config.toml
n_layer = 16
d_model = 512
n_head = 4
n_kv_head = 4
head_dim = 128
d_mlp = 1216
vocab_size = 32000
activation = "geglu"
norm = "rmsnorm"
norm_place = "pre"
norm_eps = 1e-05
positions = "rope"
rope_base = 500000.0
rope_fraction = 0.5
qk_norm = false
attn_scale = 0.0884
bias = "none"
tie_embeddings = false
parallel_block = false
init = "uniform"
init_std_qkv = 0.0298
init_std_o = 0.00527
init_std_up = 0.0298
init_std_down = 0.00342
optimizer = "adam_variant"
lr = 0.000754
beta1 = 0.9
weight_decay = 0.15
lr_head = 0.00484
warmup_steps = 309
schedule = "wsd"
decay_fraction = 0.488
decay_shape = "sqrt"
final_lr_fraction = 0.05
batch_tokens = 131072
seq_len = 512
doc_mask = true
train_tokens = 1031000000
steps = 7866
dataset = "wikipedia_en"
MLP neurons of a small language model. Each row is named by its layer, matrix (down: output weights) and neuron, and shows model dimensions 144-239. Each number is 500 + 50 x the weight over its row's rms, rounded and kept within 0 to 999. Numbers have three digits each. A neuron's up and down rows have the sign that makes its largest values positive.
Before each neuron's rows, "fires before" lists the tokens most often just after its 100 highest values on Wikipedia text that the model never trained on.

fires before: "\n", " Cle", " Ent", " He", " In"
L3.down489:426577506545524550502488512516556484511519461483427536445476499517568471551439548432491479533470473528483522502459461572504543454540625485575435551513491526501557496523565438501469476477464497557540376442555494463527480609453502537482440469473555533521517479570568501568528508571496549542

fires before: " |", "escu", "s"
L3.down372:381534558431489471468611483483506504520470543436430394448478547392471467460505529498488461419543559443549531466590425556574455491509589559527522391502525425515524563550523520505522482512500522480426568512493543435517442523494415490454566541541498482437498554434414500563559502513534478526

fires before: "\n", ",", " in"
L8.down1028:462437545508456509513528579417448491565497469467462590471519502455539474538445608544501498498539539470489547430460574489550532532432598470532435610369546456478526518509493441547454520497435526496502526492500596483506465608456513437522460492497447481509427499508477585502422457561519540605

fires before: " |"
L6.down280:535498501540460558531534503524446545443482570504444587467509469525565428511531519619486472521493566515496401541432447482515487473510551511561508539523488479523598468483411491465526491475505492528547685462447518408501470508489551530512520484586545459536496461522503521434471529531435475421

fires before: " |", ",", ".", ";"
L3.down336:540504468449576422539445508473487457437499489415391470499561448584450495524483511560572438497536524529570548550446515415567602435493555653554521489439406543525472475491553582500457457561556510534431446557500441488537484489525463463482498533477478494442495425472537503454435518441479578518

fires before: "\n"
L8.down349:484525549415466436596463539507493550539493465529487524414518490533531513487442532489465486512570411490576530498510471591587492469532479485489511615434616578506541456488507431565474477534483555522485483516546479427456442611505518462423522470454538504477426504450378481537395500522538605438

fires before: " |", ".", ":"
L6.down396:468475540568466489569520570569513440547596540479525507482421468549490481559437415487534503484523519543503530421493538483553446420487525480516543482478507448551444431552534461537460545429468542498487479534527545491627484525549488530526564499523565543491526466478488521498459398543459537470

fires before: "\n", "-"
L8.down891:435486443560521526436542490441475586504563537525512503533492523501555569512489463613456536559494495541427539528539620452440499395433490509559426615445468566596583563464429427471414514510466458430455519435552536555492537490475402528533501440458492570482542502519509536498505445390554488523

fires before: " |", " KSA", " "
L13.down653:597427439527528509491534517499490577468537460563446509445493475530542398403488478429434501450443500566576472577487476492439526468501524521544520530508533501500434443528449445531434547587449513553527574478606513531584530549532408418485543525433539528483498468518477597534609536426549491531

fires before: " |", " (0)"
L4.down293:533493482499460469514493562593578516533577599427470468506510442599535543530469449455520447497523490525588565557499519586506518537487543440530455399527540533598361507404554590466495572450564522490505598509423462518457483435554536469488483398554449563454599515484495480538459417512546467588

fires before: " |"
L8.down611:510427535412483583426585558491524544548485452583485431539582467596473472510530525447415555492527521534460444563541567316597455608464526492436429544470623450580504458498465453508486472451489486549544565420569422491553557609512587482444409513420502453523538539586471488498482467429580486535

fires before: "\n", "Incumbent"
L8.down752:551523593534475572524461616480490447423480523525488488474501540593501564464494503511443493578482496466570501493469402526471432424476548482508489480514461591552520476446534497497471509478534466520471455508485517500558550599474483503528601509562600469500542447442546442500500446557550461506

fires before: " |", " of", " I", ":", " Carbon"
L6.down34:494480488571479479429473503452500438469588519483427547534492513494558385499601509471542501491490470519459501477525570459499593512545543470518518515564504397500451534469454558403487548453515396512469657556524545456429431529559529528489540521561470576457484451563556467412486539515369569491

fires before: " that", " the", "s"
L13.down201:474554432481555448539528550512551519417520417460484486448395436427524477481434393527527540524328481443555567510415521561532506420502491486474501435453582502553405476546554514502519526495483522528479459509462489539541659481497476489550542494433402511554441540491509488619542516456545528414

fires before: "s", " wrote"
L13.down947:469542372480420552541596543549487436524487506538546551470597534508524569465547467465512502568392541485446503477494549481584457504496504522508548467472583570568496518551631540460464526532549468503502502510495550479511508550425496585508495451531438521457530575510601515487516584489495447401

fires before: " |"
L4.down218:498543596503548542447507505490430516386437477507475497441519466443466589432563582470517450510496576466432429490468477538566483420449633533473538470476496505551497458413497496496540440492529522470460437482530528416511616482447493555500593534591607484442538541511389487584478453510513355601

fires before: " |", " 0", ";", " 8"
L3.down1019:535471511544592449426574510525480502517447406437520464491504385540559466511494482534492484492521470457578373496425521537434565425572469484479525484477469495478543509480495528504529457439464515529555620567507523443462575521438472572536499417532439574567456568596475487403502527479444422513

fires before: "\n", " "
L8.down754:497549595521469475530528518501491474552514499455485533505527571566487549539521548469439559430458550466426526554543590535486516457490512481480486406440575535541578556504399512545578531508468438570483526446497458534499558497516480522441537568503454453481482445490517410410508477405501454486

fires before: " |", ":", ",", " –", " ("
L2.down521:435567574472591484492501450518470506564573518619467490589490493482547589532472497543491420483472439480520538518461448508573500503429624437494450554557520441494501455431447505322574447485543459490520453437521526501444453514480470512457506570532479596501491546441496487464570528527462540532

fires before: " |", " daily"
L2.down790:540531555532573493470545486540515528475500508598552524414417386515443538473528478450522472468502486487431539599568531507553542458566492479527532480439432481501552440583436553540490510437529528437506606488547563551518448491479541492491533543539557464458481516569500568582592455422533531483

fires before: ",", ".", " in", " of", "s", " is"
L4.down451:520488470432527584519539542384451487473446494491539455470497491623454478519556493543545513490462537487483439422436505429437538576417430555483492555525457456513456576511526564544558451564510503457462459494477509411485471412444424614483552564603423475485451522510483483591551543452594428451

fires before: " of", " round", " place", ".", ","
L13.down537:507546527477487452493475486470450627541514416579531532506565414529520435554498435564495450549560435571537445522603558482379510506492444500552453458507457470520419529526566471407534539502529452513415489508486425540516582448524504567480584506494479436498485449536465374585497513450480548457

fires before: " |", ";", "\n", "."
L2.down428:496525466459406600566489556498488486486530474485559459464529518489534448481535393576552500469539482480580487523507377451538520418488545477399439539517488528467578409487571522487436551460491553486442479457546458486502434618486513539513503531492516541469508548591505522525504483473479455513

fires before: ",", ".", " and", " to"
L13.down1077:537467567474495422456543539421475553585449449473445487574468442485568472385427547518493598520433533558537505480500492446475492499524506513490511471480477548515482521621441572465483536433586581497527423473424413431532518511543513582448585532606506554534534420521536548528514537486488506445

fires before: " |", " medal", " –", " ("
L4.down814:488498457520521462505450474540479429507523477536517519503529465501559585591435475543446451410470431549505493483430511559518430540466499529592458454490444492501476465405481443492586457534486482516535475442525512507505476473591485509432445452458517467464583568546470559574552491459480534503

fires before: "s", " of", ".", "–90"
L6.down833:377491564522521480585558519459486531471450537439499515526441445455580453524521502475491578481388437516519459501488487449506471449471514476546563442491474524454537512519403483538561523429538462457465502453490577578463614495454507565467510441557467501519461505509606514528459516482464465450

fires before: "s", "==", " is", " of", " and", " was"
L13.down187:551535501556498483501559492508529552567536566498491477509468494425579550514459455532462494507544469604543432473478401607525506424504468487590520469516408483484463485565519532582487516483474477457549507440481432554553465421484462512489476513556489586421464507585456511540519484450471534487

fires before: " 2", " 1", " ", " 3"
L13.down164:441540479417486548504485480429495581504590475483412537401588515497551516520506522492560544399534423558529471512469462506376565506465456441554540503573427484465422574430494551514458477453460614382490486493439406517423500493555502543537423469527483518441499566510436515511464528498509479550

fires before: " to", " from", ".", " into", " in"
L2.down565:476535577526455493590498501570568487474521452535529573487491544614485517498393478599537516452508530577498498541439547528449500493423485479408518516570482472460446483566452509495491329531420441409556531562438470487545459506509530542489620514527553472557469473519534569552517556577594456388

fires before: "\n", " "
L8.down706:482564556476477551440521517504530462600499510496478513517406495489438447558529549496501482484526589436444485587503514555446600516528602444533565490498472536458484513506518580532541492407500507448501522482473475511441480550565489567528479492589455421466506590492492472461557474451546510517

fires before: " |", " in", " as", "\n", " on", " of"
L6.down91:534569483437477536446509516543487465558523486454372536473473598407484467473548529477528494426481534519543578604512501479508512486540479536510536477547543453463503532576469501515499465567562533419558537433534531533568530577455488575521542466513447531452501540404430449517439458607515513529

fires before: "\n", "|", "-"
L8.down987:484549463491517468445546475432514559570438628532472546518470505568496467507427531487487462529517504517489521574536494520533457459389509583592526546497533485528497578568450469589381536538519383532467467364535552521506511424434530415511462547508441513437567524557561510577542459496552544485

fires before: "\n"
L8.down1003:526444463474505450477474485553475480535518535498478494494421494513411534439564552535526543568518522501584604581532382504500546428535492485426590445533471438514507496511477505502438466505381513437442506472543498495584480537515472491432460510489576519459559518436486490387538499547533493555

fires before: " |", "Sport"
L3.down129:539432492498545518535551431582506528478523476458581570459555407456493479457498524471505465535443475498483405515405501453483452475535511479624425544445555492469522524529536428388528445516526477510498547579492515493455513531557532605477499475505604561404513481574595577471444507465461521565

fires before: " |", ".", " and", "s"
L4.down1147:478488564557508512434539481503447527463508408499515527511483445523599444522394470572515503477513524453483480481531531555424507570538435544505525537432548488461492447613495534503500556518519523450506512514542547503508526561514522536564472524572430451443581365506619542505459581566465560362

fires before: ".", ",", " and", " for", " with", " in"
L13.down530:589520418443567459530485542356493555434471446455479512551539551618498512535431440547476462487506475444509492521474387491519545512529405563509514423469456490414422532423531549469517460503584493538467531528454522463531526529515482539451585568504473471503491526463531477482493487485478494490

fires before: "\n", "'", " World", " /"
L8.down514:519530491524437524423479468471615463522633508507575513480445510539573439535563503521404569445456534563467444500491557563400566557596481450553532531506480506504456529475502547534543505502496433387583523503467418492428531501581489534486464485590462471545443480508485520450471529665429519467

fires before: ")", " of", " from", "×", " in"
L2.down290:542472422562558517407505443533527478490352469571483483504572528552536591487467502501412562488432534480498443528494504443531511448558487468511560480422535486560578509554488558500534461526492535506459427464510471527567465507409529528436504507529528584504517491513496507533544503523497585584

fires before: ",", ".", " in", "===="
L8.down365:479513453476544415547486488485475437427501510461452563574487429602478491574519462493403485570432498553508527487401474549563493511422558498541403497511509449464458590469479606493506475410522470488443512500439481463478419509440515517496503477464443409440545462390511420497492603443460505619

fires before: " |", " the", " by"
L3.down990:521583578451556460479460601539373525458545583497570467521425462464562493553459524506521472481562499561440525513456566470551529474513556576488550540498534483499466562486465435496490574532522599475417530538430519572540530521564501566479449456553470525486526512441502530498543518490505511497

fires before: ".", ",", " to"
L13.down126:557534494531476392512494529539524489478410478539416518454538508536583457501551541527458544456498451469369555490455497556486488506510479530517497470512442490570467459597537532466480604445492487448519512538458514488573596560548475555532511529462500481437466408515480564497507458507538450494

fires before: " |", ","
L3.down305:575500461469458536494525455480477563489520521453551577549502553467574395442513500557534461459457526438516556467490486527450524523416526584530478442432485454562408541504462552567472513489520495453503557410552491459475541437509478488479525509461502427482455503559517519475525518418509455496

fires before: "\n", " by", ",", " in", " to", "."
L13.down321:504502467425553582543546572582512504449552514490491486511464337486404438468432582465554468529535456532587382554444474534522524507471497487568424469470512421597471441531549538539382571483563468539493518476446526526541520391484472499477498426470532540439454522535478459411430405520499496505

fires before: " |", "\n", ";", ","
L2.down335:544558454524504455468463492461584476529481488490473567448443538440521432439568497479553550490450490543420404521527550576429550536547540471548499488536490505529503460509465573469482492452530545487452454587474495457489474451450518442481505502371436543507510488440481502558518605489559485507

fires before: " |", " –", ";", " votes"
L2.down763:401518495522539450421525582475512393533416471470488490470464489471459454391562482445533529469536547596456533493529584464516523493554379500449426435493490479465528423461408466511431498541513573606433588511420519410428504580469450486512554509549527513435597499532389453594513500607611444564

fires before: "s"
L8.down661:431530509460579490512443538497564552548520427486521499545580522533483523471434523478500522467464422402564518451468449507540542388560596455511483458572548590516396525481599537482405592444536398508573545594510423322506563534510450499560466492468532476455424500537415510528546472496457529584